Part of a small language model's weights.
Size: 15 layers, width 512, 4 heads of 128, vocabulary 16384, 55.7M parameters.
Architecture: LayerNorm before each block, learned positions, biases, tied embeddings, normalized queries and keys.
Training: a variant of Muon for these matrices, 4147 steps.
MLP neurons of a small language model. Each row is named by its layer, matrix (down: output weights) and neuron, and shows model dimensions 234-329. Each number is 128 + 32 x the weight over its row's rms, rounded and kept within 0 to 255. Numbers have three digits each. A neuron's up and down rows have the sign that makes its largest values positive.
A block is one neuron, or neurons of one layer that tend to fire together. After each block is what it responds to, as a language model described it from the Wikipedia text at the highest values.

L10.down1278:126085101115125104168130173142150167081095106156167143159131148084151225090099134091133149135070129147093136110099149101072138121061160089167132107123142112120162056112126153107072132107091155089122151143150072105146151100146162136082128147154163069119157154124104109177195113076121144147
A lone S or s token that starts a word split into pieces, often a name after a comma, list dash or line break, as in S|ally, S|outhern, s|ense.

L8.down113:106097087130132166107177085084108101085120139095158148162176086146142092193146137077144091135127128110150130135114159174137100120078131099088165124186163117098098198115096139128089088143174185179127150090139173079158140103134101139099138099139126162102058108123097147087108120164148106140
L8.down168:067167067214145102129157134159160156132139147124114124126103089082122177133130128126226121136160132142130148101176129093087140138102175090158107117131075055164115116094108181105080157119099111144117105085146111163138149112126167106141149142107132123121061104149164109076120095137200147094
L8.down306:176049141141051127135119095155142150098109175149155066094104154112098153119114138144124087106118070105124106106161110142136089141125105168093104113140119086122010144157107132098160138096137103123147216145107142138130079101138104095171159117122099115087158173133153106150085169163123145138
L8.down885:144125123200105084127140100089083065163124094144141126151071119181093170148153165145171108087138145147179165114142143149140120138139125107120115155112137049139133096176113109151190159141161092109147225132141143111121117124119131134107130183104183154111125142133093129132113042188150093125
Prepositions, articles or spaces directly before a number, especially a decade or century, as in "in the 1830s", "from the 1300s", "seasons 3".

L8.down228:116047169122132152136176078140150153096154075108133154140124085171144125144094144138118167108136115152102113137124147104106121107136076143125110134110157142147103102090126099119137097194152149187151130127135108143105115099170122158107146094143185212135131126156107079070029110116101097089
L8.down277:143078174120062146134115101072106145132150101102111159098197081150144131150160108041118129160154154144136148137120154120123081108135085142179099099112105135122105132162134170165168098136061164126162148108124159113170109088207101092091099120084153130147080134077087165125106150119091106113
L8.down916:107173119141153171141163110046196134176072110108140075107188107155050181122115139080155116162189106104039109101182138123150126174123142136112171163122134143099084121067161145165126111133138120133141130031090135099173112103190119146162154078110092184089133192129168076172146074113115145090
L8.down1185:135098142154086184127140119131130131125085089164135141115147140127172087120177099114097125074090149117111154135118127162124145142175093154161108148118121178137142101099123090113127128065127159073153109131099117145147188164109121075070110123118143188087145080139139163166158098092143115127
The first digit or word of a number giving an amount, often after about, over, or £, such as about 45 miles, 33%, £24.75 million.

L12.down72:136113099120084138127062146091160091193093112143193104149126122144126161125169129158164144121150121170111133152171141165102139120119125123075114135133071070096113132125177171118119100150129107148179091129061134139156142122137099142174140119157182100130141112133059072148159153130126217180
L12.down79:109105150084119113132136049086108122150158152094105155117177124102068121108139159135151158104111140174170147159117172108102102126090127103087138106099133117102125100111154176207140076154099092133106124081142137168096069106073125109150141122105128112179093120153168066135161095140052130121
L12.down292:089123184144143126129091177119087126056125156089125114167082102188134115108105148168078133103143133079128152139071129104124128139077159120142136156108166096133068103144116177166139132118116102095063153170101159121154139086113117134143126076101108147132071151161132167152168144096148081182
L12.down300:057144126202109120153123119134155134140159170133118149151133151181144143158173132180173102075129076142164125105237126131105094162079125104129153147160153158166083115183160150180109095112159115172157125151070117154084206134101100112132173126128120127106134155102189159150080097093085163089
L12.down476:117166157210152191165073135167147164125129096129141098153153111110122123067138162109099074096113127116163092105145116148145129134139142144144128178102137121126120145118129173121114155131169121144134120088078149138090118113142083132099088143144136140119136109099123023131133124151180085150
L12.down488:134205147159122132077104123157136148172093061113138097135072148132124148097097098135194116143152126121069130080150142139108099103198115073087124124136144119076078086109058117159103073209115129126062135107139098092117122113127221146139203123064049177154086132133148122111221148068125127127
L12.down717:150153142136146168165193055157090085168159128119134122080173200116169172076108111134157185114110153124114161169191144163156123124125096115117116090159116137138138145145132117086110104090124095095123168128127094126101157107135056165136143140090121130140127144186094162131134067086126129130
L12.down759:119155079090103105138050156122122094144224138085114141111163160137095125116093131110103115129198108175122132141097132121152142192063185147091099163090163090178182141111125093066193129135134107183124118092127087122183107083169104140118141124106097097101124124118119065129166117135105151124
L12.down761:132124086165098092183097122216158149190170065116109110089147145117143134202197174149132101047080138141125140156126161100068117084123076127123169206132153123150182125117112138147146125087138134096161070146104129087167192065103110169143131163127114108123112134127140125140133084186092113153
L12.down777:176145175176148144131161098145149169165150050107057153152078174156123129082072150113146130145117112111095164115154137126178107195101106137105088147134096130148131131052146151105183158203097183113153148109111149121087075207111100145127107112177098154116075161134141151132103140117168128102
L12.down788:090108193138095088136111140144139093116099103149182119139054189139124204122103136195116144184070128138067134141104117140127120133117098103171124139119191130130204098145163185128091159063137190161156132134073127068127149061195122115151134105089182129142088132096090127112131191114100087151
L12.down924:050113114122152165132161111125158068079103144160125112176151102177131118071048078153142094127088106143113171127141101094111084108117125071110133134094133153141188079109101101076126148081104142146115127114184108076168094163081108067099138144119171163123114103156138152138161069111113113128
L12.down979:103177118124122085170185108171179153100144059091124092058152105090106137117114111144125166088105091126173171143140116151114174144120155114167139108104163036072150124104145085145164127134150102125121146105121125134114168102128126114163094157071122127108104060173143118080099139092150107136
L12.down1075:119136127082095116120221104142125139123064138113165076148087184116143175129156087124134066133136136141168095218146078145075144160078149197169183173125121114105120089103134135115148160161155193090161158133121156175132166111150182171109128095185088105144110155110156107159139166136136130134
L12.down1079:152114111205101125165071115106035155121157159104081152145168186102126107148151118153068079133165146122132093148128121136067194132092160201188087158162144116166166123127150187122147110147155148136132118144058148089140099178192101142093087105139143092137122147155160102136122133128080165092
L12.down1160:070159092175136065084131128062111109099133116136099192141114098090160157138138139133089117165185105181131112108135119116130131111162089129122108099158127126158172139138131106145191131118110175157091095104124164168085110152182178154161145125160226117092121123107087122100092084143104180102
Single-letter H or S word-start fragments, often split from the rest of the word, after a line break, "and", comma or table bar, e.g. H|ungarian, s|ensing, S|witzerland.

L10.down756:143154072148157220160099138175094117161123128101173115161155161154109133079149187129160087099164189119166119133098112118092126091099136083129147124071165108102109069165081179146096139108139150127084153158158180158136112070127150165143131132087144159135110120153170061140095124092074116079
Digit chunks inside numbers giving quantities, often after a decimal point or leading digit and before units (3.33 m, 5000 m, 122.5 km); also dates, times, and quantity words (hundred, two, more).

L8.down86:126148088205159167177162172155090120114171183113139183111102133129091123167142121101134095151122123130126137132120177146145125124135069112110078081096140115072083140093126081137092085061126130123109108091154120127121130160124164172066074169147117162114148138122092180097153086129176155152
L8.down736:116127147045072116112113142098116145160130124137134104217141107082168096132103190081154051124160172133131177086128122105067185140155071157155124089084085157139181152178142109093099167093087179113137134134140113096184150136113145113136116132094157113173129137130161161152155081137110127115
L8.down780:120079122105139155159065137144168135115097094152128141113081153136152150176122161114111025183142159123141120167113148134122147169110115116131158088103115171159045078125142156114114157064123125161132133134133067140172142142118092063120076111130091082103165137087126146126082128115119158099
L8.down960:152141071140145085159096127033178084149095076096154133132085126176139189146077178104121178128113119107142096116117084089124131137142105135080101175108134108125122127157103176084084126088169103100148159148120163132132135148109099116087118080124135114210055072139184163152121179056192115121
Final piece or word completing a noun that heads a noun phrase, often abstract suffixes like -ation, -ship, -ity (coloration, friendship), or plain nouns like temperature, rate.

L8.down110:128082128092061149061143105108156185105080144138134123197113104147174158159120094077153092145156098172147150181200115102120113102095136059113096132115116132116097189148131158171182108138146201156157194060127125169106101110187102071082154112178116161109075100172104120135157167119081149109
L8.down512:115180077056116080118152089128163058122133094145120115115148104128126152103101085200196131089161129132122078120159136107122112082166164116148111097145093130126136132105096097126102135230097109115155138115084135160121148157100179168156109157139145144077137120103105069149119138113147105101
L8.down863:123167151136081065095090179150071129111138116150101177122122126128148123135139096169096087149138097168121138143146174115150152128114131130140137150084104124093108149137099182078163113136182121127113166040136126096125091211097080114131084134155097148089137127182124105131182150138149097103
L8.down921:146156101212180098155153152113135109135160072141149145123125149140120197119183108144109150117185116148128095112168134139072144163122117124212086064156109152152151114124089155140102173138086117148227109087084141107124115147110147132113071137132125126112132117132131179143180096082071097156
Conjunctions and brackets that begin a new clause or aside after a finished phrase, such as if, unless, when, and, or an opening parenthesis.

L8.down483:136104116203102127142077118136138157152152070126158074148068127091134143129137145084113178123134142139128131086143106108163135143133121119158163118124137104130062186145135175067119091097083093096133124125130182139225075139103158132046154159121102116115122161150187146094158163122143112171
L8.down491:133174119167135182116139113109087107098127090139160126138115131127125140107128123133167140163110169160116173087049216108123100121132128153131145159137178097138106164163098147126144121106097098120098106103162165180084133177168116116153158095126106127119132062097105122104094117168100089145
L8.down948:094170178144093107124199204114085200131120145142205126124145136144120177078132105115164072118138150141079148080139131107169083118151145149137123118061089122104143162113194159153112173127163078173142116155150145155141161111149058138111101146148145093079139140125095163156081133110102099133
L8.down1252:145155103042177131112131168144145151121169131140172088098152087157141141096095148105157150144130064159116118118106125170126193123136172176097101164104120106129143209119113170079096094128127107177131093155146119141102157147083170106124109153175121095174145112105145117073116117112099081102
Auxiliaries such as was, were, being, to be right before an expected past participle in passives, e.g. "was constructed", "being developed".

L10.down451:145080093181078122107133121175090108118114168135144138113081119101136196151168139163156126164160084081162143105157118167080082164089107123068086109090110099176131138150142137135068115142114115123118167128123090138183097175146140104162147135093068129134027137139144143114106137166126143135
Spaces, commas, prepositions and "and" that come right before a digit or year, such as "in 1940", "of 200", "and 76".

L12.down126:172118105156121154102138138141125112127130142124115154110178128113166155111177137094113115158167081062115128103163139142090127158137195172144126102168144177067103087121118113192140164152126156095123173165178131120169154102074093164156095162086128140140142112150100140107173119139166135180
L12.down214:144127130100133166123114202050131112171129149198148164146205096098062164137182147143097158125118081133177128151081142145168069098168134131045145128090160168106111084162152081192106116158077150145088140134046140109155158140102120129083095120098150153107111083202165111097161133121093128154
L12.down285:109128075041150116150133139153145102139132173161104119173164113108155194124136136122127123159132106113129115085064099186041163128112133130161138133138157128132143128097152119069113175113082086081125147126109128111117099136130129061073112142082131073197144127131171116103116102142087137130
L12.down388:161140150103065146110104126166133119165159089117146139102135181160142130198115093111149175150106107167131159119093105179130119136111138135150118108119122186108140138128117204078073110116113184115119146118128142136151070158078135166128079136181112191129089133105130135119164139131117182115
L12.down415:140089071006120163202124074130123136070185121156079120128160110116162128122155105098151132097133094146131105142182094111114140123145128134161118131069054096153135143115128129145152108125136125129094142147178156196141079150134135100092108101153109113123169107147111139116128065124066123109
L12.down473:144117086181077185134142133117110155122216134120194162111115093108111143151105140083133157120140118091064155101069083116111080141161124078123160118147076118080129148119106123132145213165120159134104081099152091091135062165122150057136109084113169149195119103113122073123149189091106130101
L12.down482:123136167114133147117158149126123155098125089083126151111154140145132165086081137135145141095139142118140081151090189145097137169130162108109107142114130140111105099145124127109130167152073117155161123169072092099147093130108096105098182153130105193121119126208097138139079086123157107160
L12.down594:100162184191183140119132081112194147156116154168093113127146130088159216105171165072137146140129105089111130144098132130163133146142140124133141211125158095114093103104123144176134150116185126119159140116130106116114159114177111115149090057105159150131126162103170119156131148157151129132
L12.down625:134139131154115084121115131067084136131056092178085074128176146121122124129128112091151126073118099162170124130131154058134119117076060131128132110112174112147117156174171110113046072169113140144097120084071092146135152120084146139174154086115115169095077121070081142173077147116071104120
L12.down638:141098144184186080122116090144108134158107093114100094133215089104121095068120134108144133106118176137108167135101163157126083119091150182093125191127118071117122064130144116090155145073187104158116174145133152108085140100141118125050121148086173150133137083119159091130122159164099118141
L12.down737:143063152154118128156109115075093183137070112147141104175117156161151107092174118177149102093079090128181126123119117120113119095165084049202098094171099126119179141094060123108167149098120114044122073117153143145110122227146136148126154178166123115119089122139115147117195197167137128127
L12.down764:129120174010127151106108115105103113119150127097173147165136160130119106126134103107107146127051170193141182131085138148137094151102119103109088124122129085148079163182134092160136157144106151123084146133110135169187098083143125083187127194087161116120130121095117100101107085175098121112
L12.down768:119101097132109130087097061162091149086191165129143087163125146126135140151181136133181097080080146083131144102167193135124104109159042121097194165193137124108146061095102143168166117125145116151199175137132168111179064130132188121113167149106162088116174141109152117114106148077155121123
L12.down998:153142099217131149100197110113098100112075116128125137170152115105131160130114191116189124085122082117125148137145121118095162109141129159084118160118156122078110104133181160201088163091200124145122161132089103148156109175149107124153108139144129109105140061069178157136123163125081141096
L12.down1080:065146124076118121144146096066192115080152139175131119178146162115109112155102141105184141122103119137119156199119125210123094090151149074154120124149079120170113124170136113103112144160126136144112134150155155150134110134068160128100155090129095164106103136090164144058159145133131094113
L12.down1158:140165099089163121147125133136154116191138152124127080115133108069163095084154137137135149101105104190162108132111128104165133118138139104143106162158135147149166120070061169139042110096170165165130154143131117132083106140183116146136147102152139162158130175046148076115105092082156115092
Digit tokens in numbers, strongest for clock times after a colon (12:30, 5:30 am, 17:00), also decimals, dollar amounts and counts.

L12.down0:114101124106149118088050091141130161131142091120126172110141145123073099115062078038083169063137152105106157147135112165104127142128126097089119128122199141113166140155099137099108140155173158133122153147133150120154167082087167092086157140086072179140122116116143102195082090185131177149
L12.down110:122109127135099112134162098157142104094035118181117058118100146087094206179146139109117116103132116095058127207169156148101158076112109163148119118081110123131148126128111112198075165093142084104071074173168081131113120139151114090124137146145099147076107162161184148126155121122197131108
L12.down179:135152126127156172145191148137201131191113129122172144140149134186182135121096061134119163099091125094121145133136217167185206175187082157142059110070087149113089133170141117109092166146104121101150112096173147147136114122130141165154162127136118104146162120118142163109162165126069110142
L12.down290:130134158072126118168127124209115140178165152137094125122118140145146164171159153112140091125126135135148122108096117126156167158184138189063110136058071130158132116136146115128108083105123136144129099029149140122195120170151156145115148123173170119141080155144144187105074085151169148101
L12.down448:174176086034118111130168155113160109186166132119137094241142122121072111128077183116185109139151159078148153171193162063116108115144128138110077213101128086177153135138129160155131170158144094084162150158128159161135129103089125202156090144091072107131184167176140066127098106188113147098
L12.down517:120107165100128116116141113102091110105078137163098129106146108073127133133131084167126091144132099143072155126142071177139092097140095101113130092135153128122142171155079104094146101138195174075123115099080122133113188103117149155048117119137138140109153155160128130132156118113129081100
L12.down523:114163097039131159171134124151062110090159139130173154106098176137053143070166139233168137140130138185120157159117101088098119145116162165167163163097149157156143155140164131106142145079116124086057119138154133171094133162096163122136134120131114098146139108066149106169163129136155191084
L12.down607:095123155101098129156081145154123077047131118087162151169127141094188124123088121118107087180070139102098152122138134157157130124129156168135145067144141123140132153116140111153100146148130160072146094094169192161149068102087091081151158079081097135101079159126126125139106045066104113153
L12.down845:108109111052135175118111088108130111132134118106144126118124086122181096101165160144103190162158116140079168142107113192152112092150092132166118153101168138104114200136172168173121074107131166147115124063054090180108123114086083080129103051160172135143144167153155177122169079134098112135
L12.down892:145148154082154112157129138118073149132150054111126131152137122112123153086163091120113091161101130134122114117093150142158141152093080085199191124124146071089091141135103115062168119190100178173120140178160074136167162120173145121131164111101156106135140142151135156134137179089136160164
L12.down1064:131094104107153161125154134116130133100083156089106167166146110102069148139166111155163096131146117093126151137137152139084142170143158158109161092095122194107085141145133122117082171098127195099112103103105107132114157192153134158113105091125131100092140165143153100148181098121151195152
L12.down1144:131090089160148140090129138133155153102146142153165108183137183158124160134151137169157092129180134124080091164162156154144107145135124090126153144102084130121174095086196131115166167172100125102136140144131135091225137113160086090138114174094178138109148127119177157091155119156112146111
L12.down1182:150131140178104094153151092187127091101082096085119152153095098144114125140069085100131143137141163112150154153067113101150130167140112120139152136071201111172124132162150124092181133085169098146125132097232127131170161105145181170120111072161204097153188111208071144152155109181119174101
L12.down1247:108149127166137058135109092127158096094156132097101134150130140117145132179146107159136054097142125101155162125144155074189128139101102105073080131130145085149117108117124153106142175195118150069087125132088123143136100096159146177133108191111180113101109130146019119109072149144067186144
L12.down1266:149145112083121153147067118126144122135130120120192155188160141082169150130109105119148124156128141099124119140100112173136174120104173134083077140091094124094117134131129136144111168102093146122164082118210100185138121145111097110149126141138125078092090084111180154124131127065165136136
L12.down1299:139090092124097133086084081113201140104176135125127133120149118168208100125058062126175156169130075154140094104142098206124173118124137124094129136120076235133115143106133121104060190090102051127118089098094116130128059093147079106104106059089144114126125141129179108104204131158137107094
Final pieces of adjectives and abstract nouns, often inside quoted reviews (hilar-ious, simpl-istic, pol-ished), plus whole-word qualifiers like political, economic, social.

L12.down141:117169165255116183109139110143128149141118119171150150093122117093154084180175196121143153129142109073129169107130187132124154122173139180082134117123080124114114123100131097117112122111149106108162126131104114075128069119135122077111085103065108166137176136091125142083082174090130161149
L12.down171:068180121164133092130127150180177122103160114110165121121164124135158129133168131124078168177139148183168139126130078138131162184125093059098118165130189099157117183115149151132146116120092070173150141118173167186159094086124100098133174144132109136068097137118141154084126165114139177184
L12.down178:132160147105137109153144167163119105109136087148114152123117058076124130173078134149187108180129121169062139134140114139129095099168071123141127150106109199061147136199159134123093086112133120159145025140096109195092107174101166097160137145099119133098096101139078089094147126109163179179
L12.down335:178035178255158097127128138101098123129118188172113142136135185144104100107138147099092115159126112073123080151140155097118062108186062147131119161101134106119124077119142156167136118132160056170120141140121109128151172118148083142131113148119192177142103164102117147135156105146094119143
L12.down345:146084110074109113154086138119168149177127131124149148123154122124138136170135163107114090179159056203104164075174136099131100090199116140171121129165134114182139142113139089147145098102115114151053117145085096110112085115161133148175118078069177125144106050152144134139151168105084138175
L12.down573:107125093194131083142080154103130104150077160121191136080177122123109069171124178118136134076116114139131112097195084077168136122121114180142115129126139129151110167163102122150111162181097178157127110143215113119148109191106080118153098142138097127134111116138135085150095091141081151106
L12.down644:154128179131121154141192135159125175226122180110118142108157167112167132116127186143178113075112164101076184096153097084076083103119122110109161136113111167094097150170109120162116177119092144151196182064144097151094129155155130139145152134137104157068129102190117083140102100181093109147
L12.down677:140143102080141150132116089152165103130204148141150123137089153080102106084098150088117147085172127108146144156137176167140124111072092104106146130133135136139121105165090140116095149128093096046157142130173113097086152087133132159100131147130145160132104198103138120159119039087176164128
L12.down1038:121173147194141037163095117127178128190128108101108135164147092119123122123123105126110108146039099150094122169106101140125124122133069111120235182103113098059106180138123164108066125097135145100183154134122077043035115173145106128153074128102192140120155188047188117103136150129086124127
L12.down1093:150125143225057140138111122163043133158104146082077097126178102165123095145143114129121118175079070141126150119067092077188132127119122154146126103170118072141160144112174080160096159163125118175115121154175139131166149143144085140114154128158193134083099136146128146152081099143129140132
L12.down1112:100148145116092153084148196121157185133173162142180102100140118134140093073149118136128085133144109114143178123136127165108161170129146102145124130114205121113139150126134102169146121149100153082181090193118123083148097138119106161124159080140119104130154137151156199088163078145185150141
L12.down1130:058158152124088140174117066165160112186178166112158109126129129155121142120107178072154136162156158093155140072182119152136131127099132097130124114138100163050205131108107121145152139217160079055140138090100194075155189126151132168133174131118185135073095141125111141119118115157155117173
L12.down1199:110206097160100134136134166165155154117066147150112088155182158148129123102169189153162147137128040180189127128140139113113099142130174129141152135165130141139058104110153156095101161099084138151136139090130101217163147161133129128170041109155145116096108110086098153101121114146084125116
L12.down1213:109120133148142154121121117139175101108123141124179085126105131159073141147142169163170197144128121113160112091127094108124113123149139119089106121140183120153121107131074094182155158103084128137160164055156108161139134102131170119183092139139117159121171163102140132118177158141151113142
L12.down1230:131161149139073130146104178138052136103159116080131097172150075116081100069124101152145141096095111144112178163089119116120160105142121143095143192111118072096127115167117186132135132160116133185145180204165126063154140141136166125118154123121099163125060122157165162124124116170157091133
L12.down1241:106161154252129127138121098120075152094203156167095143149094107126154158058168073105099155181106148171100158178173171119129138136110166195070109096170142136155134137162109131158109113066157082114142155125132112127127135168153117139096085140150137111155088086130149132113176156152141121119
Spaces, separators and short words (of, in, colon, table pipe) right before a number, as in "Beds: 134", "| 2004 |", "extent of 1,800".

L10.down437:079097140086117135147115148183157150131187175123163117085097198173095104117131149135135127156155086145098177155182176102068112121147138126154093128101214131131120124169083188123084180127173110087101103156150068096121089129100129156165154124123148153121144132117120146140105121191117148053
Word pieces or words that finish an adjective or participle modifying a following noun, such as toug-her pitching, dark-er regions, rural woodlands.

L10.down1089:137123129176119093123159174115117139124140148074107084140111129148133114110154123101068109131103091167124201150114178169178135130092118089159111114109117115095109176092106144088107135067158061141096155134109108135141147121119146189125185128128148125186118120143092150076068122160096112103
Tokens just before an expected number or parenthetical note, e.g. " over"/" more than" before counts, " $", or " (" after a name.

L8.down35:107098177136097151093119168145179192163074179100115116140135155140122191076152136116178141210095116133118133147145150190110114100082154155079127184146138153109113090141134127100135077110110098154136144156084074157141135101153117103113121134142152085142091133126146068052104192170187142118
L8.down932:129066165255145063078093145074108160113091144139131124105043121112130163149145156152104127113136159087159094165134128137097156144177142140124144086192134095110171133158141151165211116100120120130092092101142128089153164145100075188120108109133136113080189119136224086104157161170078176130
L8.down975:211131111080097131079119161157171138151062148105170156118126181155118137113136126133101126107133140080077193128151126188092156143137112108114211101138120057107102104174128113092131127087054142099156130160080134089161104127089134164127115120136100182112147146167096128167129143081128165137
L8.down1255:104106105165102113078100100151100130130104157142107113122111140099111096142108196200119150125164090139127146098160157164083087123098122122094105126080112108130149114105133140116110082161146132118122176212166125133093157116111164170079172115104127079139143136115148138090088090132186105153
Fires on the first letter piece, mostly H, of a name or proper noun split into pieces, e.g. H|ussein, H|imalayan, H|azazi, also S, P.

L12.down20:166050104204089169122091092130188143143100147135106160121175132117121127123101220074142119114157132119106098161133147183074166172129139133145159113096119066129176128124175136132126172114126096155146124141134165092141116074088119142122113139163091109189150104114147119162085122135118075161
L12.down410:169120179087129095146126057175139201122156151063127155131095128088103152162205145143215141147103111156145145117178163167146113165163160091184162176155156131123074144125146150183122080129149163127208168128131132124086122131086141156130156159140152118079111100137119154120087169063141070075
L12.down425:126178139000139088135129101146142119137128091140147138124100121116125152143106162063089161106145161170155141103159107123164101112112088132142098139105148142133109111116106074091124198127144146160116120134158137150132174184128185105041069080136153082142119083153197119164137109139146153113
L12.down485:075137123122123082158133124105164111107135130100180145126127171162111144128125141123159081159211149113130090171072130122117098142157214083105112177064111162089122112112138211149136134182185083137163137073156109137132153157201150115111134106071094166158134125133098085103124079134087082168
L12.down487:190149116043149139126117113153154067121133066140160098071154150073177132151147120109200145148107137135148122162097147161128104172186122149113134090159151117166140144142108080083137126150147158142120082122085107201141153110137155123071159198142146159151185106169108133101148117093105121084
L12.down636:109118149074102111092128132139099096111150140181113115122130128145145126071125115166141118143161143119107101154075117112062098096167149119141154149168145142140194154046193150167195146100115103192166075085062056152080081102135164153106169116131126075153157125148120134180069125105107109145
L12.down663:155174137053149169194141133084118103100137134120138177112104119080093125169119162111142090147167135149077127118159143075102115165078169133125165102098113142141163120135134160166119126145089117079129137129143145171120130076114179135108104127092091147103098098128128185129192137138123196151
L12.down701:106115139163124128153118104147100091094146173133156099111135114136182127138081080147103115189167120101152106117150076121086209107177157090077063138107104133113255153115085091112141102091127123118122125114130136127149106082120104103110129142151127108160120118156029113125125130097098144181
L12.down709:126155195170168144156116128171099072121064158134133117115184149130098105185129085122136171129134104178124085132116092064110120152101117155138141120161141179168129171074137153087106078114105116071122102119172138191148161135101160180201092141114087100161168077166105189134134087100123128136
L12.down746:076104162008134136122153136101084188143162122144181132135035076173186148097101130119115082152111092131109096143108132155087077111122120143090129146115117127179146153122064145125130126149099095199167123163078195108102168127137156106122154115140173126083144117142144142097167192114130102109
L12.down805:176106131133159159077123143147164093172130172179115137134142167110152132111104110159161103164124113182119113158168169099161111202162148169081094133136114140142162165111085129110198091074169093078141113154112132129117146096146149109156121119149099130115094105161122167114120147085130105097
L12.down857:127140151036140165186112128109141092160094133135116079136147158148134091129118162174145175139113116144167153098149109132087134103120125093169102118161091179155130159086143114093114153098172126091184137128118134111152115126168154138127141091116153129121112135095142147082107122079094111108
L12.down928:174085138070117126098088120160091142121099075136160148156095170150166116113088107208137161116146059123121140124135121163114139155109135091106196162093123145046115183102091140169116112082107109173130163111156115060109162201132131170092100107094124142191158117132096125140115122115088095152
L12.down1031:123188133034129091082183107064115185092104110152139126186163208151159168212162101142150174118154089138190092157115124071173133150190088153150131065089154132146112088105159142125096122111138162069143085168123139157167096142090141126106126151118188110119071115130105105105145124134137099193
L12.down1102:109078109188105172213120150072147141106115145165169153122129148128172168135138115107120110142152126139122124165084141129121155100120138124129192193123154091154082105123153143059125053126065074129148106127129189132084083119100141084124164127140148172172154144094132098109146089140099081135
L12.down1316:140182126151095124083144133116086105154075111150129124179111115138138192092111098166163135091103190092122184154153186152106118144189140156135145131137135082126125133130088133133034072137161125076167151183166169112146097121114132109088146139145117134126124099163131128131085161227165128072
Forms of be (was, were, is, to be, been) after a person or group subject, just before a passive participle, in biographical or news prose, as in "he was appointed", "were arrested", "was hired".